From a checkpoint of a small transformer trained on Wikipedia: LayerNorm before each block.
MLP neurons of a small language model. Each row is named by its layer, matrix (up: input weights) and neuron, and shows model dimensions 32-159. Each number is 500 + 40 x the weight over its row's rms, rounded and kept within 0 to 999. Numbers have three digits each.
After each neuron's rows, "fires on" lists the tokens most often at its 100 highest values on Wikipedia text that the model never trained on. A number after a token or word is its count.

L4.up595:583527456490512522512518475466428576523502508501523538522461459548528537525468513481456533520440488545479410462506414541501609483502511466519447492568479547500489519501503586451487510482499546421488505491550616437524567559562562524489471478482462500497545494520454533455495456569491529526476466529496475446484481546517475494501529506544501454533497494569457522507502487501491458518459
fires on: "ous" 10, "iff" 9, "ou" 9, "unn" 8, "pt" 8, "r" 8

L3.up33:512495431549500506551492460546420484521466478541514502495499488405489555518504531550453565518496606508497502474482474554464492529462485466511478491482488554485487495583560519553500422534511516501499476586559508555545465499413460537482541485478515455462426472620517515501560538491507480491483435525508490462448524542543509440527468504525571499463469444445505475555566489590485425517539
fires on: " exper" 14, " dr" 12, " der" 8, " eng" 7, " al" 7, "tt" 6

L3.up120:476502537452476500461503587557584481533552562416411496583572490505515522418488445506514496485480505513466480443511519447582541493509548467428471522464482536508470464589532561478479490526472500481497512458517530506451526488505507533570466553431537515501510573488561547483470496536503517492557589540493505542544502470535501455456471541514514459586502476434476501555432427531427474430470
fires on: "ar" 22, "ch" 18, "al" 9, "ph" 7, "x" 6, "ter" 4

L5.up300:464463500448502572483509516533479478490534557488470532511550504498530526417515461503514480445613511515550481520551497466600506523429532565480491438500492497463478455615563451440531463474481551474515465472527542530562457494464469479453478569425470467458501513519530492522556458436457475486569515462465547544543497506495462456449520572523519554557547523534441507498519450486423538442517
fires on: ":" 31, " of" 8, "ation:" 6, " C" 6, " N" 4, " c" 4

L5.up340:461540415453542522532504490474460510497477445494477484563508546476437500499535568599475502512491499569480446452494510467543466513468550579557459441449519561515523494523523500623492509515497552521479477502485497511494524564500547518430500503503545464499430445491472474585552476466464524517460480570502530445498583468527496505557461468558485522525532543544509494575478488465480488482472
fires on: " was" 33, " to" 25, " by" 10, " for" 10, " is" 6, " against" 4

L6.up386:455516471552569490485508540467491450501484491491629413574476489525542503461522566433495501487513469527486503556572437450498593467497475560577509457474540499534452523493557555519525389517557534534474479528557496482447465533487500413512497514499446533482480483474425478527525407510514504506460476481482432558495483432495446446483461531529477513530571546474538516586503462509518506516470
fires on: "o" 30, "ot" 14, "v" 13, "ro" 5, "ze" 4

L8.up594:484476483439535500499517483476475473412499480524486553537473577413465465379435552530520485498498522387526486445469392498505500596518494571462506459525504527510463478540523478527522547526548488537511436508485446484552486457482475532499484565474482525467435566546567503489525501444495500432468530514540533470540495416516575523491522502475570505493431523553497532512448524563496509537545
fires on: "\"" 24, " |" 20, " Pos" 5, " Date" 4

L14.up344:496557497496512486492516508488504556533530588538493472522474566448573482573483501482426434508512471535530464534558503429479544517450503450505459512464495493533467473494510506478489474469486420496578506474468549504532464503536500453430449558457473555456489615478519478459496486532454542487515548502431383506526436434540465504441539497546470607520558513451486557536490545559494527483525
fires on: "r" 22, "ar" 10, "a" 7, "all" 6, "ac" 5, "ann" 5

L11.up400:523485484464490597516506488549536480548492514481548523526513483486515533520530536473534425495484533505397512466469475462545471463553557507459505420468511511496481528502534505485406416507462551483465533492537442521459575490512549531536547472484475488470423516474482481515582466475513537495572434480402482546577563498506530498532439543416482551475499553496497534491503511568469395574530
fires on: "re" 15, "e" 12, ":" 10, " ==" 9, "ur" 7

L2.up367:481548508473497552498484511589487522440537534552534430503524491562546524504480460468479498574460487462460453516581517511433550450432509477462551518539516491574462478496483468511498517512594544483492485409495528463466560524556596496587533567465467477449500518442517551471472543456460564540510511512466478444576493488535445509443469484485471524377563492501477534465491560540514413522477
fires on: " cor" 18, " but" 12, " League" 8, " not" 7, " area" 6

L4.up122:587489466504529539492495547496490460469506474550465504564461484543465494476593485493480540546458538457424575525493416478492452519505517521589443458470495417502451543507520587459491430467533503523451514495497497466462572511551507544445436566473518557470475557528433496453569495495488510437470555555528584465532507501530554492512460529582524469459508515508406544512408463508511464513544
fires on: ")" 36, "s)" 13, " Hu" 12, " How" 4, " MF" 4

L12.up205:503581485506524440395483548496485487524491520481394507528469526561476571457509481487499544409431502433442513484495489478505512543491497621540587479513513566492480470522527512462443470518518505526534489481542493506547445548466505453535499544495455521545491475557456538522486468432588525547471503509501529416510487568515491445501420453543548552529477477428487563546546487493507465530473
fires on: "al" 15, "est" 14, "ers" 9, "per" 7, " per" 6, "ist" 5

L5.up439:485555470487549512492502464530447447497505606471512513542496505449492540476493475483509420416467512514459504495572456454511525478487509547574525435453479460542446507483557501566487573612497509546501500487494476474539415543535511444437486464447480524468462532536588488541551401477456529490506512493448475452508553483555520535476524524586526520518498505495446552520503493514466447493531
fires on: " for" 24, " of" 11, " and" 11, " that" 5, " For" 4, " which" 4

L11.up265:550499457403494568540493468492531493463544528565496378449533473507526522447549459450518495460448500456443525492589548512491515501453528531498555522526511473549522517520500512503462525493513545594531533533457484515481502519562505555544547505507449525463480448481491542486472432483488528483529549539430456504513498493607455526493453399480530503463483526444454557551548508507475476536530
fires on: " |" 33, "v" 19, "V" 9, " 9" 4, "F" 4, "av" 4

L11.up132:462444488449441508439473574479531494554505527407501551504474563493520509578510487521535449525520475511521476582514496454449524477502500424508437502501500397474499479521531531461499482441450431474604520454526536507569517412491444536469499440447474530435545517453553537527459512534523514409529479405505451471553514501500495502491481509538488512543516473489473499512469541552494429500505
fires on: "l" 12, "ag" 10, "ach" 10, "r" 9, "at" 9, "all" 8

L3.up596:511531499459534507483504486466482516480465530474518461545517475441426553446505606581457418525490452534513560440524487481528469555528545603542502487537492497505500512491494532450515482546493428498461511494477499544529477436504495458480486424461536522503487486477538465539515464449470594496525481527485517409552495409608528493519549471534575563500500475490485510548508511545490491468423
fires on: " |" 22, "ed," 16, " of" 9, " about" 6, "'s" 5, "ated" 5

L3.up300:553422456493555514425520468457466466474504542401449540569505493438449520473500497521489482470521423500476447543473408441518561525526448585493495513527509486532494506538578520541482498505551531532477501484484552551470541470411547516496467510487549480497461625510488487482548492429508551489515521519535504450529534469462530499477441508547510502477497519488504512590474488595427524553479
fires on: "\"" 30, " Preceded" 8, " died" 8, " ft" 7, " office" 6, " Date" 6

L5.up424:495466496430507504541494550562565474538432604489590444601451613452491539426541485532568460513461501501461467531531556484542560471497568547408452519553498517492516452457482484484498508497536498443484502499450502611501501529492511518457537457497455477529543547455493555468496526526520501522533542516470498481460595526539486496464504477487500473527466472540420555446514475527477538446461
fires on: "al" 34, "ary" 12, "ian" 6, "alth" 4, "ch" 4, "on" 4

L14.up246:537500531453539590517447535502500564528540609431522448486545495565527581493492518461546502508482469465494455502464529484470459495455490458507524424496499528487458499580543632457455550516513489528499440482520526531577572460471502478546516543402450494468501507448488501423536474468482488489524519501472432493517544482507431456559452532524509553476497444471556580572488435490460428501452
fires on: ":" 31, " |" 19, "w" 8, "-" 8, "|" 6

L9.up48:469489456405532555428484495581427479513499492526485464550507557467476517522528586555466489522511535530482560480547480474541546489416399587542431442532521438494477499586525498512495467517431592525538513477486478475500484528501544497475490453472535497531499564491510425466563472476437499468543556475490570503509507445527554504509467504524602577584535537525502544562476512544491506438487
fires on: " |" 57, " of" 14, " in" 13

L14.up73:472512494463475523541464494496462572515477506508460480453533585546571542451492565508559408564534503463503419507448527513529459480494542475562463454478507461476485439461538471513449448576521539502506518415537426539525517493531505508470537565565526544511487500589551493594505541478474575552521513513508484515494487502515533561507485498558471529482454477479507599489564562501461412443466
fires on: "p" 25, "it" 17, "==" 7, "arter" 5, " cour" 4, " |" 4

L2.up175:510557447464507504480469461546510475488517480546466420513555503500493460513488518470466500441489497477484520524463488536518517598465400482514547511481499541530447541490504517519518522503473629588505452514478453537474517524452546470488528506485413582489604485534394489485484501413537493499457615428480507525560486425539461424542489530532530499500494524438510519517570544514496550494491
fires on: " Don" 13, " Apps" 12, " CO" 11, " written" 11, " Sam" 10, " episodes" 6

L10.up559:495559434451535517516528470515513499455515476534450490484512504495469574510590544532474479514491484491480545492405485480458566521411453529536559543520513514549551576516495547555465446508508525590509584502470492552450527501542492478522527377534467468491429509479503493522495439512418512470492449507508450478544512556529494479538447427596444478434519499480498517416523535504476535526503
fires on: "on" 14, "F" 10, "v" 8, "b" 8, " end" 5, "f" 5

L2.up120:478537452389521515455494465488451460471512488550518472479591526466441480519515507611456510543528476433546580527508544530449526514509518533516448474505479462508498513526516551459413504540463541483537485464517512514543466476526559506489502479467507437437510499533526464504549489422459477466578467492492522427555517511498572490522469458553565532506505497466473510522574483514495493509472
fires on: " Votes" 16, " CO" 11, " 3:" 10, " 4:" 7, " 18," 6, " ESP" 6

L8.up564:495527521425506568530483503571499539475478517471487469541575454408491510472543515566487462489452486533496485501481425463515511536486508531517527414532474465443490463609519553473509485485551494567522440523468475560529559478533492512437546514447500469507446520480496444459557503452510490487551498440478533508508507412519553438501520532552556581518563478517548514539479484510444448470513
fires on: " |" 33, ":" 26, " of" 19, "-" 8, "ode:" 4

L2.up443:492574499497524579480516529463528527473537571447440485525552429474517512481528482489478415543535445548476446459469407473523512525452504514493442505463490520515473509565594481541503459490564524468464520455484520551534494467537548452440478489460485623447481538539538499474524518515492490480487571485524483460593531451523516487425556526482477482493548472411533527504541450571395473499453
fires on: "." 28, "m" 15, "s." 8, "1" 7

L12.up204:550564502433496484542468464520407496495593528500511513552545499539439520531467529619486442541507538508409554473450460461444481514506518476554458486475445502533500524502580483583450496502567507537464485517523498508502513448450447538444509443484450512466497548567506471510540483489489551494589523475511498460499492543517483487479434457495484583497450484479440509491465487508490485514474
fires on: " which" 24, " a" 13, " that" 12, " one" 9, " (b" 9, " six" 8

L12.up338:471586466515585528527517471466457420457523557544521453556450535476458568482482546489471492483501511552485560506466488517481441528462523511475474502465504543592484491491559471530437469525536531533451520555524485463500446494590543562457551510482561483478484474464490466601512526476555419449487517441499498462462539511515451538462496502488457504459497500471452578520525516508466454477476
fires on: " is" 27, " was" 26, "\n" 21, " he" 5

L10.up620:495480484554559445490527510507526394452474481505481446592558499422499473484546534516542487532571468537477444498472531553481511522522557494546512386471488529555550472501461404488520491432442528504546446482534474531533574590478553511504465536527534527470541543591472528532576477462465495508518483450499507507512515520487540494544445438577562471523541471531474468507530449510482520467457
fires on: " in" 20, "v" 13, " and" 12, " Mar" 6

L11.up310:530498412512517498472459513521440467468509463498526513475561485518556513524479549491472453525515517475462451494461460491468493509476485546475529408523518512515445528551533537509499524499539533565558475458525473517507515584455548459487603532501510455497529427497512558480550512512482548529527513433458503503505548509510477444450493453586573524458467519384492541531494507508465446505419
fires on: "," 24, "." 21, "ip" 11, "v" 11, " |" 6

L6.up220:418530408462555526483529504513510466434574517548531538558534453459492519531538473457479511443534477564487534507573445477513581483424416500511500443514508491555457491529561528523438453536484532532536544485569585519479478513536480492429518532451437490543545524517522527536535426457428487474505521527461571552521500533447503563508488549528484462577611534488472481504504446487462473469510
fires on: " K" 18, " T" 15, " V" 10, " R" 9, " L" 5

L8.up181:542523482470525528472510436521447486485574585536512545555547574521502542546534503522565442521509553578434554542512499451470487447454472471469471427511460430535497477543525438571501457517514529519538475475523564459505561462577491500453436463425420542492510576456511434514542455515483520485515520544493506504512551519488484556528452520453485487444540469507435497493452457525489545527484
fires on: "ov" 44, "av" 13, "sk" 12, "ik" 10

L2.up614:506462536489458540505496523491531524517553557408462536476506461523538569436518473458467482480514501489504439458522496501613500449497487486486442437542494559432508430555499548493490472494496523467472402485449503555465471518467512529502492517562477533429506546552512537445524570517524491531496506508570508480551516517561507423509500514481444437570525554399468499559544549548476485459507
fires on: "ver" 13, "ar" 12, "r" 10, "u" 7, "ph" 6, "er" 5

L8.up304:587423466472473477518507508560470476592537540469531450516512630508511540536529530525465457559480511480475573550572437464567582481440474461487499475519475472527443469496484440557486450494542572544539534469533605510437551509614490529517468471485488488482497544483454517523513547526480548390491521527517512472491525523509416469525504512495435494537511510488451544471536476446450512506463
fires on: "he" 12, "sk" 12, "ov" 9, "op" 6, "le" 6, "che" 6

L3.up528:523472506424598506562487544526520492531480531449574472590502602485505540463540533492571466472473488562458525533551486534560523488527524555516512507553494500529469464531489496470506488469529539480449514481498554547436556559487497551454445526401483504534465557439529562466484468517486540500430583549459507500465579550496472503493514499488476543506478491510416501462495457515480478442523
fires on: "ing" 33, "ion" 10, "ary" 9, "ed" 8, "al" 7, "ial" 5

L4.up308:497502539479512546526519506503574503589467554444602527610498578461506541453520506471523449523459453587516514544569436462536562495507556487518463477518486456478487464513517486511470450481506500469497512523461493602493402480491436509506409449500490477528503569503465524507497484538506523464489517509490481521496596529544453548509491505420478510530501524538438510414553488441495489431465
fires on: "al" 21, "y" 15, "ary" 13, "ish" 8

L2.up479:503483505452522511474486508509489517542460548551499471477515517467513488538530465455529449463554472546521410514508557496556542376457539511412537452516486500445478465538498539471483519495551481468554428432497463554492473517531458513483471471525468573433524518521510588442518516456524428474537506476473454512596489498524491461460511489552443476581537583467504556518524524518486495515488
fires on: " Form" 15, " organ" 14, "igital" 13, "CA" 5, "ph" 5, " Flor" 4

L5.up32:470506463483532586471504535461520462368462527509450508544529495488487507440502478457491457523474494527433512433556458451462529482511494542573510372501477528552411518508646512584414485530537510540519470511464525476552519518469549470532502558464519517486469471475490496557523469480475491489507488571470515493518535509487519460518459535589545526555548537493485499512474468496475502441526
fires on: " L" 33, " K" 17, " H" 11, " J" 6, " of" 5, " B" 4

L14.up500:511550483534527552463491462496496526531494492443445519460511464496529460520515489490524557485513523464456497542538475440456484486527457499554462480461502554500516548465547509490376476470520514541494473485547569562549505503424559417510481492374498524459454437464507511428575548424516529432514530481487491444570475535509543499530459492522534497464476552461505475524492503464446461588508
fires on: " f" 24, " F" 12, "w" 11, "ph" 9, "p" 6, "n" 5

L14.up145:556528518499500532507565525475492431461540496466464445473514482473387487539485537562510458481511490465436457487412412528535523543480528456505506544499548522537499474492481517489466476470451463519509487488458518586510547595499510559499557431500531477450449459481513455486519482445428513537523549515501520501506497452498461533509530394612438464606518482476515552545533431511492593508467
fires on: "m" 17, "re" 10, "b" 10, "stit" 9, "p" 6

L6.up347:504519494593509463539507440391485460461487483506556465575497529528417442532484534450462507503471501524437525525513532514470437476498554501593463429482530450569431484451537501560509383476584530529532484517531470510514498576457502484532494536485480519546573480534542483553502515443477588497490498511492565478480541471528445498540497437503479501441495536497468527516516567453505523513457
fires on: "ind" 13, " was" 10, "to" 8, "em" 7, " at" 6, " his" 6

L9.up104:521495521507515610493482539505504502555521569461545439569490520541474455440480485506508435473492413497451489498542414493454591478521496533496532422485504420522534456505490472452511515486538458504476539445435526481475497466484436512522467449462520576507488545538494472492565470556476520490503630483486455530589503534509502499467553421522518483523441542455454507530465473507467437524460
fires on: ")" 25, "y" 10, "om" 9, " \"" 9, "p" 8, " (" 6

L3.up434:482461514447543543486473518533441559493470517529554506492600501492519448480480545485453469591433493557509541472545491518486533455375455451497579447504480570573517522517512392495459550523533499501532504543455454493480565512529451564438508501482415510573502532529467492584449491532510484473493547541469474436531519516473461444537439454489509511492526512533385514514510521520501558480511
fires on: " ne" 30, " It" 29, " cult" 6, "uth" 4, "ust" 4, " ele" 4

L2.up243:492514472468487560532498554522455534528434505528427500476477521482511528476564456496463531481446535498561521470522490515507550531498570536515478455472507522477471454490526462516446563493521564539479419444457479579567513483562491532488522528516493484484444496584452474472545493449488550454532484514451441511525612474576446466499478546487518570564497525488594468595521521568489444485508
fires on: "s" 32, " and" 13, "es" 7, " or" 6, "als" 6

L10.up208:530458442465497464536497451510493491508517473461525385496439574505501539445537517494523482534448495500450437564427505512575472489507555583571497430526522503514529422473501437454475475467518524470460549490433461543529527458542508592497523599486472530487560508495527578526503496554463542470493450576517508432547492499471502555518558491498462544505470515517444564483510513485481543429420
fires on: "ell" 26, "p" 11, "it" 8, "ur" 6

L6.up69:504525421423547540544491580434387483544511515479529459519526577478422476518503525566466496465498466523457525487505458459478579532542482567571464553524499504545452468506498551530516441485421459492533466494428568509510460481452513540527468497447457561579492470479562540511467464463469498485451523521486535434613512477443556553522518462526549485499556532468538482549431506501494531500526
fires on: "L" 21, "T" 16, "C" 12, "R" 12, "K" 7, " \"P" 6

L10.up355:485466528539513484527532468500496516462477539500474498521481501494461514461587455547523498480466508513474488425469462464534524488528468608503535389564490508510435456473499575517527515432505418533393487440561561490497501497435525433498511452525530550553469521600570556536504465459513550479413518531512452470470538502513454466486452486600569522469471471409480511511552493558479550494534
fires on: "en" 50, "ent" 13, "al" 8, "est" 4

L9.up420:489523402466586504473517561451440383466477508470472460477476504497554483491477526513524417515516468536382448497531507500564450501555539522482473474500505457556462526543541542500533480456510518530496443411503489534548476421512552465520505528493429552449505541508520496499568520465485520476459556496520498447554608479530553511487449513511471501496531521469551551571553520561492476467450
fires on: " to" 33, "." 19, "|" 15, "s." 9, " in" 6, "\"." 4

L14.up34:536609494505481535525473585514525536465508533481529467465474504518498473503493521522508544571475437473457498502579504442487533517506484514530397544474471503497431510497481520489438419483457482510502471481444500527546467502458476475469444475432525455474525477496509482509510550449393531497473439570473553429568447508456591523487518455516554502494544538415506524539497498462485480417501
fires on: " F" 18, " f" 11, " m" 8, " \"F" 5, "B" 5, " b" 5

L2.up259:443474381492519586476476529499421490504425575539475516519469546480550569491498525505501433512493497457500474554506528560546493544447463483462503463476447550535440495510513511496403537499537514512488509425513447474466469516535497498466465555510551506449453612524527485485518534488501503525521467500445454523496555489532520502454445543516534485539497531523575500596527470494483445502452
fires on: " and" 68, " or" 9, " are" 4

L12.up627:485477520487514557470490532487474496418565470490536510536486435497473501478502501500523490443484481456529544484453520494456509521610496497518525520428574570506491493565527549503448470486503488501541547458547495470530536476508535441465515486518489502468458459588546524471535459463478485462521441543482492427571492469486539517505528540483458551527505547509505549536595551538447537490620
fires on: "\n" 46, "==" 27, "ography==" 7, " sur" 6

L3.up467:452543528584517537453510569453440507524563528457482582445528473511462540479450493470475466521537389503443434436520413524456483455571542509490480480510507505489546472526553530536530463494516442510518432457473581503533464478392456455511487516463514557498507487542541488510520556495493516463511524541500489494579498399507460474465522482487532476485566541466525550558541557501463493444482
fires on: "b" 20, "m" 17, "p" 14, "f" 7, "c" 6, "r" 6

L12.up278:514457500493482565431506497561462471497526513504494516474540442472474537579559523496558485454516497474425473458493452559494464534480553500501489524481502538522415456586578564510482436491497563492529487438525520465480542490413559467517552523502469504502438463525580447582601442494446480546515481525446547507505466480498507482471431475501481541481418454484495469528543496465459492524520
fires on: "e" 28, "ur" 16, " 196" 11, "re" 8, "6" 8, "ul" 5

L2.up452:478536467390520529453486460510444451482495480542498458479594502475446498517511503600471518558520488437539578537538494525457532529515530505528459458529482489512483503532511555475402501540473538475531479482479507503547471482536556500491487476460491435477512493520497457496553479435469471480558490496486514429534547497497549524535467466537569548481498507464478520543566514518480482496466
fires on: " Votes" 16, " CO" 11, " Label:" 11, " 3:" 10, " Opp" 6, " Ex" 6

L4.up312:443523505394534488489481512451468543552453518554503501488540521514501393509412524588531492533544481544478539498549473515527508491481511476493591562523515515498486531528466418454524593524533494541561473575446503506468448511507553573475509528432460569470537558556501519472500525450538540536501537517450496433474502467483512534499434502485474555474507475468497558494495583524492545506432
fires on: "in" 15, " der" 13, " ele" 13, " ne" 11, "te" 6, " Succeeded" 4

L3.up419:540467484510511466539481460460509424418483554452405625537478454498502536513499528450488490515528424483436507475494512526502515524449542497536513461523457505510497528510571510543461557487477530541472549457551519481521522453527597542535519524551483552508452528511533491491516416484494615515428590536539541492511512474476459414548484452591547475487401484453412535529497494598492458505501
fires on: "en" 14, "ent" 10, " was" 10, "ating" 6, "ow" 5, "ip" 5

L4.up547:486530467383512528423517521483505463484506476463486522516599525540449538489454481522506486484543399498447501529513445527482547554552489452574496555477510550574548518512466569515434560466509461498511496495576477482489465419469491503568486429490528539487470528503550488464509484528491489490512485520551498487567486509511595570427579494439522511486510519441387516501537503525473461505586
fires on: "==" 18, "=" 10, "==C" 8, "==B" 8, "==S" 8, "ography==" 7

L8.up173:460529460544533490454478509453509427524479538484568453533527547489463514523481554512513520555535478436458450567428525440554472495475551496505418531468475454542453458484504540639497454474474459516607466485511454472480505481428486487514458440460514535481549500558494468541477469450505563469569467492513553514455526504593473504454537480529537463530504532491502558509563435479485533518503
fires on: " was" 25, " were" 24, " are" 23, " at" 7, " being" 5

L3.up570:491522483453515527488499523527516545439511494450454554542558476499489545506578520511531518509463534519442452494461492470552466494443509440481548466454480586504482512574562537515399458502432511537464443498498496562451492481563451559529529499522504487526496563560440520476503486522494527471429585503483491477492509491528544376498471526532495472584512514398594465517510471553469472612524
fires on: "us" 12, "ar" 10, "al" 10, "ch" 7, "ph" 7, "ash" 5

L2.up372:488502494468589504513482536425471414501452499537534538582515529492486484496536536563490468483503439520473472513495493439564488519479544559573457473507471462567454464541557526482501515470513441584550492445459492494510535464519536492481450503458487507556448538507488477575511449491528526466575482538529548460533500427545536491443510489498461550476510511505444580591511482520435531508505
fires on: " is" 15, " on" 12, " of" 12, " was" 6, " from" 6, " are" 5

L6.up192:556497448524509533545518554517488517449457546487551459556451458452472568443491415441528504418569437472461484525519444461537584496504429477541525462484485505593535504454539561507520459503551579525525560531501510516490506511522475479535491512418474527505464501514491448528516445486512566501507481477453507502462513492523445566506456525502501523486561516478575471473553514513486466452408
fires on: "le" 21, " and" 20, " L" 9, " R" 6, "f" 4, "," 4

L6.up530:521463483438564511528501530412393481479502511495558420473522597491482513508540524529564524490526511479500508536529448507477500519556433531562466485518502507514500470497497499499531481518452458468533510544467520573526493511471554507417475427443476560548514459458572509505495424464475528475484510502499493380572451467479558503509575416556492481511579492531531464506475482496482566491539
fires on: "B" 14, "K" 14, "T" 14, "G" 12, "D" 11, "C" 8

L10.up417:497496529455538555436478471560530453528502560492572574500508498501542523479544512517560470515554451469472550457545466505464529483484491559521481415476507503435539427616569517476475540556496494491550462487472478527523466520504491477550514489460423442531509475506574545499527510536432448531460513508510555502438487489517475514495440528434534483546469590466346534452534431501479496521526
fires on: " of" 27, " for" 16, "g" 9, ":" 6, " For" 4, " se" 4

L5.up290:470510434484555511516530548481485459508467624473547419544487484396411522485492524460528456525468470544421450450487437459521513523476555566553509448467491493532442525504560553517457548504488505545522489468506479561487497459479503542452486514477452491510427529571542492483600539488444474473516568489475424474494544530561493470503478521549519531543515517474503500468557509567462415513435
fires on: "|" 60, " and" 17, "," 5

L8.up363:502444471559535477512525501509472479514511535506478527626549450472403532441478555515539474494561511521445502465441519469468477456486537541532470463528480505493497517501476532516512499530467487493462403488496508490534579464471528518421484416475530575496517541501510441578529440500505557491452523500426504528542468468490514398577461466541506479543526504512404491499488512416478513487564
fires on: " for" 35, " as" 23, " to" 16, " in" 15, " from" 6

L8.up533:550447476469494560488511473510468456536551535514444580494591559443504544555486465479540501514566437491446456511467523476471456479437418509533506503490482455501518478466536524509506431478521474480477502499435515552515481486422533501489514475489520601557485517578494536492498504496481515552474592505519501531576516486515534401481488474617563469553557502422502481472471508444469516537527
fires on: "L" 20, "F" 13, "A" 10, "W" 8, "M" 6

L14.up497:532528517417522505508483473450467514502529499520463500518451538482424478531491442488516406424495479470505456539555502479562476491456477488532499475519482507491427535478502483592490501475531523564472439524429545486512413549517517457517488497477538486559438408467521501558537466415461514446497441502513459534556519502493568522523543518624523586471507534515506482538469473550491534408535
fires on: " of" 33, " B" 25, " gave" 8, " her" 5, " H" 4

L11.up478:522594446515496565591517502526520463471488523463451446539511523454494497496508522522509486537499465468432526428446463421490474532615504557478495434463505438532516520510567492467519552487485497546522493452573473517542536588485534469475463459533541577515525553574539518462495513506518584499497445491465424466511450450543487512476529493534560505556473516509506455511563476523487467524503
fires on: " over" 20, "and" 18, "," 13, " and" 6, " in" 6, "st" 5

L12.up282:502607465483540460528441494538412435531507590455510531501506489491534533545522550530431534475480497504542520496475551417429514522501527542552504487491444574529503448578596415480507559567550544549447499475465468487483482476518539505505497485511489450492464549573483463553545493464507503453552481515496532459465521460543468514516406488492564528495434491525447513513466490537504465532503
fires on: " that" 53, " for" 11, " in" 8, " over" 6, " goals" 6, " a" 5

L12.up147:534446473502543524553531616508416485465461564511521477554505461460483543543475528508492502573450482471443512495539491468525483503521497493523540487494527521571462494534514509575438518513508454516519442467462505531403471489495488542466504488443487546507496511457469512459518487434491478405527599552447496499551560480543476501499428494569513512544538503398505529562449512431522454397504
fires on: " and" 64, "m" 6

L2.up146:511514421488563493502484555516456476484510483443525507552552466536485490451452505521509431477469453511521512489565452412500547534588514618543523472461510532488438497528515512500483486511467533557488514433548534499572536431518523441405455487514532522444498528532493552470494466498515565431489514454497429471496547461511469484459531448524465564493534536503459632506545451597496545553528
fires on: "==" 40, " ==" 11, "ography==" 8, "s==" 8, " soc" 5

L10.up394:537482523528475495555519552462399522550517574470482546481518596483444501518479451531501549573510465469459432501519518453474500472533465552491444466538507486438459466529507504473556481464447428498433489459466541560561520497494424523506484499466452611553483484531575490511534514440487482481507544488452517435584462462470502471459552470578543488525544520486523499523517487514466548491543
fires on: "E" 31, "L" 16, "M" 9, "O" 8, "==E" 7, "F" 5

L10.up382:457563487511479501510513576484477509528570538454499560490514516470494538519438520527495461530531415542465503441492394493534508558533532502617439524502490539548484438504508559517472543458413414467522447485527512478539502508500467502530468461585487492525525460537566499512549531534413510475488558496460511460562462471511449492483562477542515408510502470422483509475537528453456504476463
fires on: "p" 33, "m" 11, "-" 11, "c" 11, "b" 5, "r" 4

L3.up525:395510508454508512579466522504499517495479499512522574486475469451466508460537508495559436494494536550479529469489467536493504591494513484464509514516536502482533491611516419514532500508534515512469460483467482540454469465470496482480492419496497604566443563496515456581507446426533514461428578503458515558471496431485480527500460501514480433519509485460477521490550499500495491513553
fires on: "=" 22, " found" 18, "ard" 7, "own" 6, " birth" 5, "ael" 4

L11.up533:479495553482584508550494482527535423554480508490545571539543517498474478471494559541523488536515470488465554521582430476491474495460508532506486495546521511456507439583617439464482502466483454519549471486475467565534453483586493518481444472500475449448461478461600526495494538452500449530534524540502567492524527479516453511461503530442431492514509497528401578502499440534484436504470
fires on: " of" 55, ":" 9, "u" 8, "e" 4

L6.up552:550543495454501534515489521468530477468505489483473562502568411496501513506492453471463499517532542517434481435538375512496510508487498527531459524479493547503503474546545467554336496475467504528422465582465555557514566471471481500481540518522492548527435534510428468519549417471532541470500530555516531535509587518519519434533456559454497543558508507439516469480459475510465485549515
fires on: "re" 30, "m" 19, "e" 9, "es" 8, "sh" 6, "s" 5

L11.up360:448465477503533505425506566442457457577491491549474519474464503539485488521550510462512473495472507490471486504553560484464521488526457433471475484448541528435487487534518487564447434490462419557479531500477458467433536553485522495509483544474491515454469575525561508509463532466486513444472489500575522452546487408478563533514449536482484556471531461525537531538485453547479417503536
fires on: "ar" 18, "eter" 10, " B" 9, "ouse" 5, "ir" 5, " P" 5

L3.up550:516472474465525520553512531510435499553483546541525489574472582499522583414507516524540473471466469484527493504514526505610491508515529478481509475545498475496492489535538446544362561494537528548490471467487494575562484510529482542484460497509539564498568553499536542532484477500475545486500508497568538488520625449517479453563511528454510489544493530522415475503503455484436485482506
fires on: "ian" 26, "ary" 15, "ia" 14, "ish" 8, " China" 5

L9.up551:464495513437484504519503486480499501530544448471448448515592465491407501543547443536553512565527529441401482482514482483534510522486525507573511524449483502515501444479511515504518467507485568527460492471505524560500511504512480516501604484555545516483464504500505495494531523505432530532493409474543439498595526499510484503490508471560469488485487457456512568569537586564475527523470
fires on: "m" 20, "p" 15, "tern" 8, "in" 7, "per" 5, "cl" 5

L14.up146:516508529493508493543486573488521487499461505409471448562540499468448530538474462513422465458512553484482453476529463514531472468500451457482511570508496513610496453502513496508472456490500503527586533372535564536488561555468489525529420467455450476563472431509487465551526571469530525449556491487507501429521533537509508549474522503516489475494569470535532593542506480530488516506499
fires on: "el" 51, "l" 10, "le" 4, " exper" 4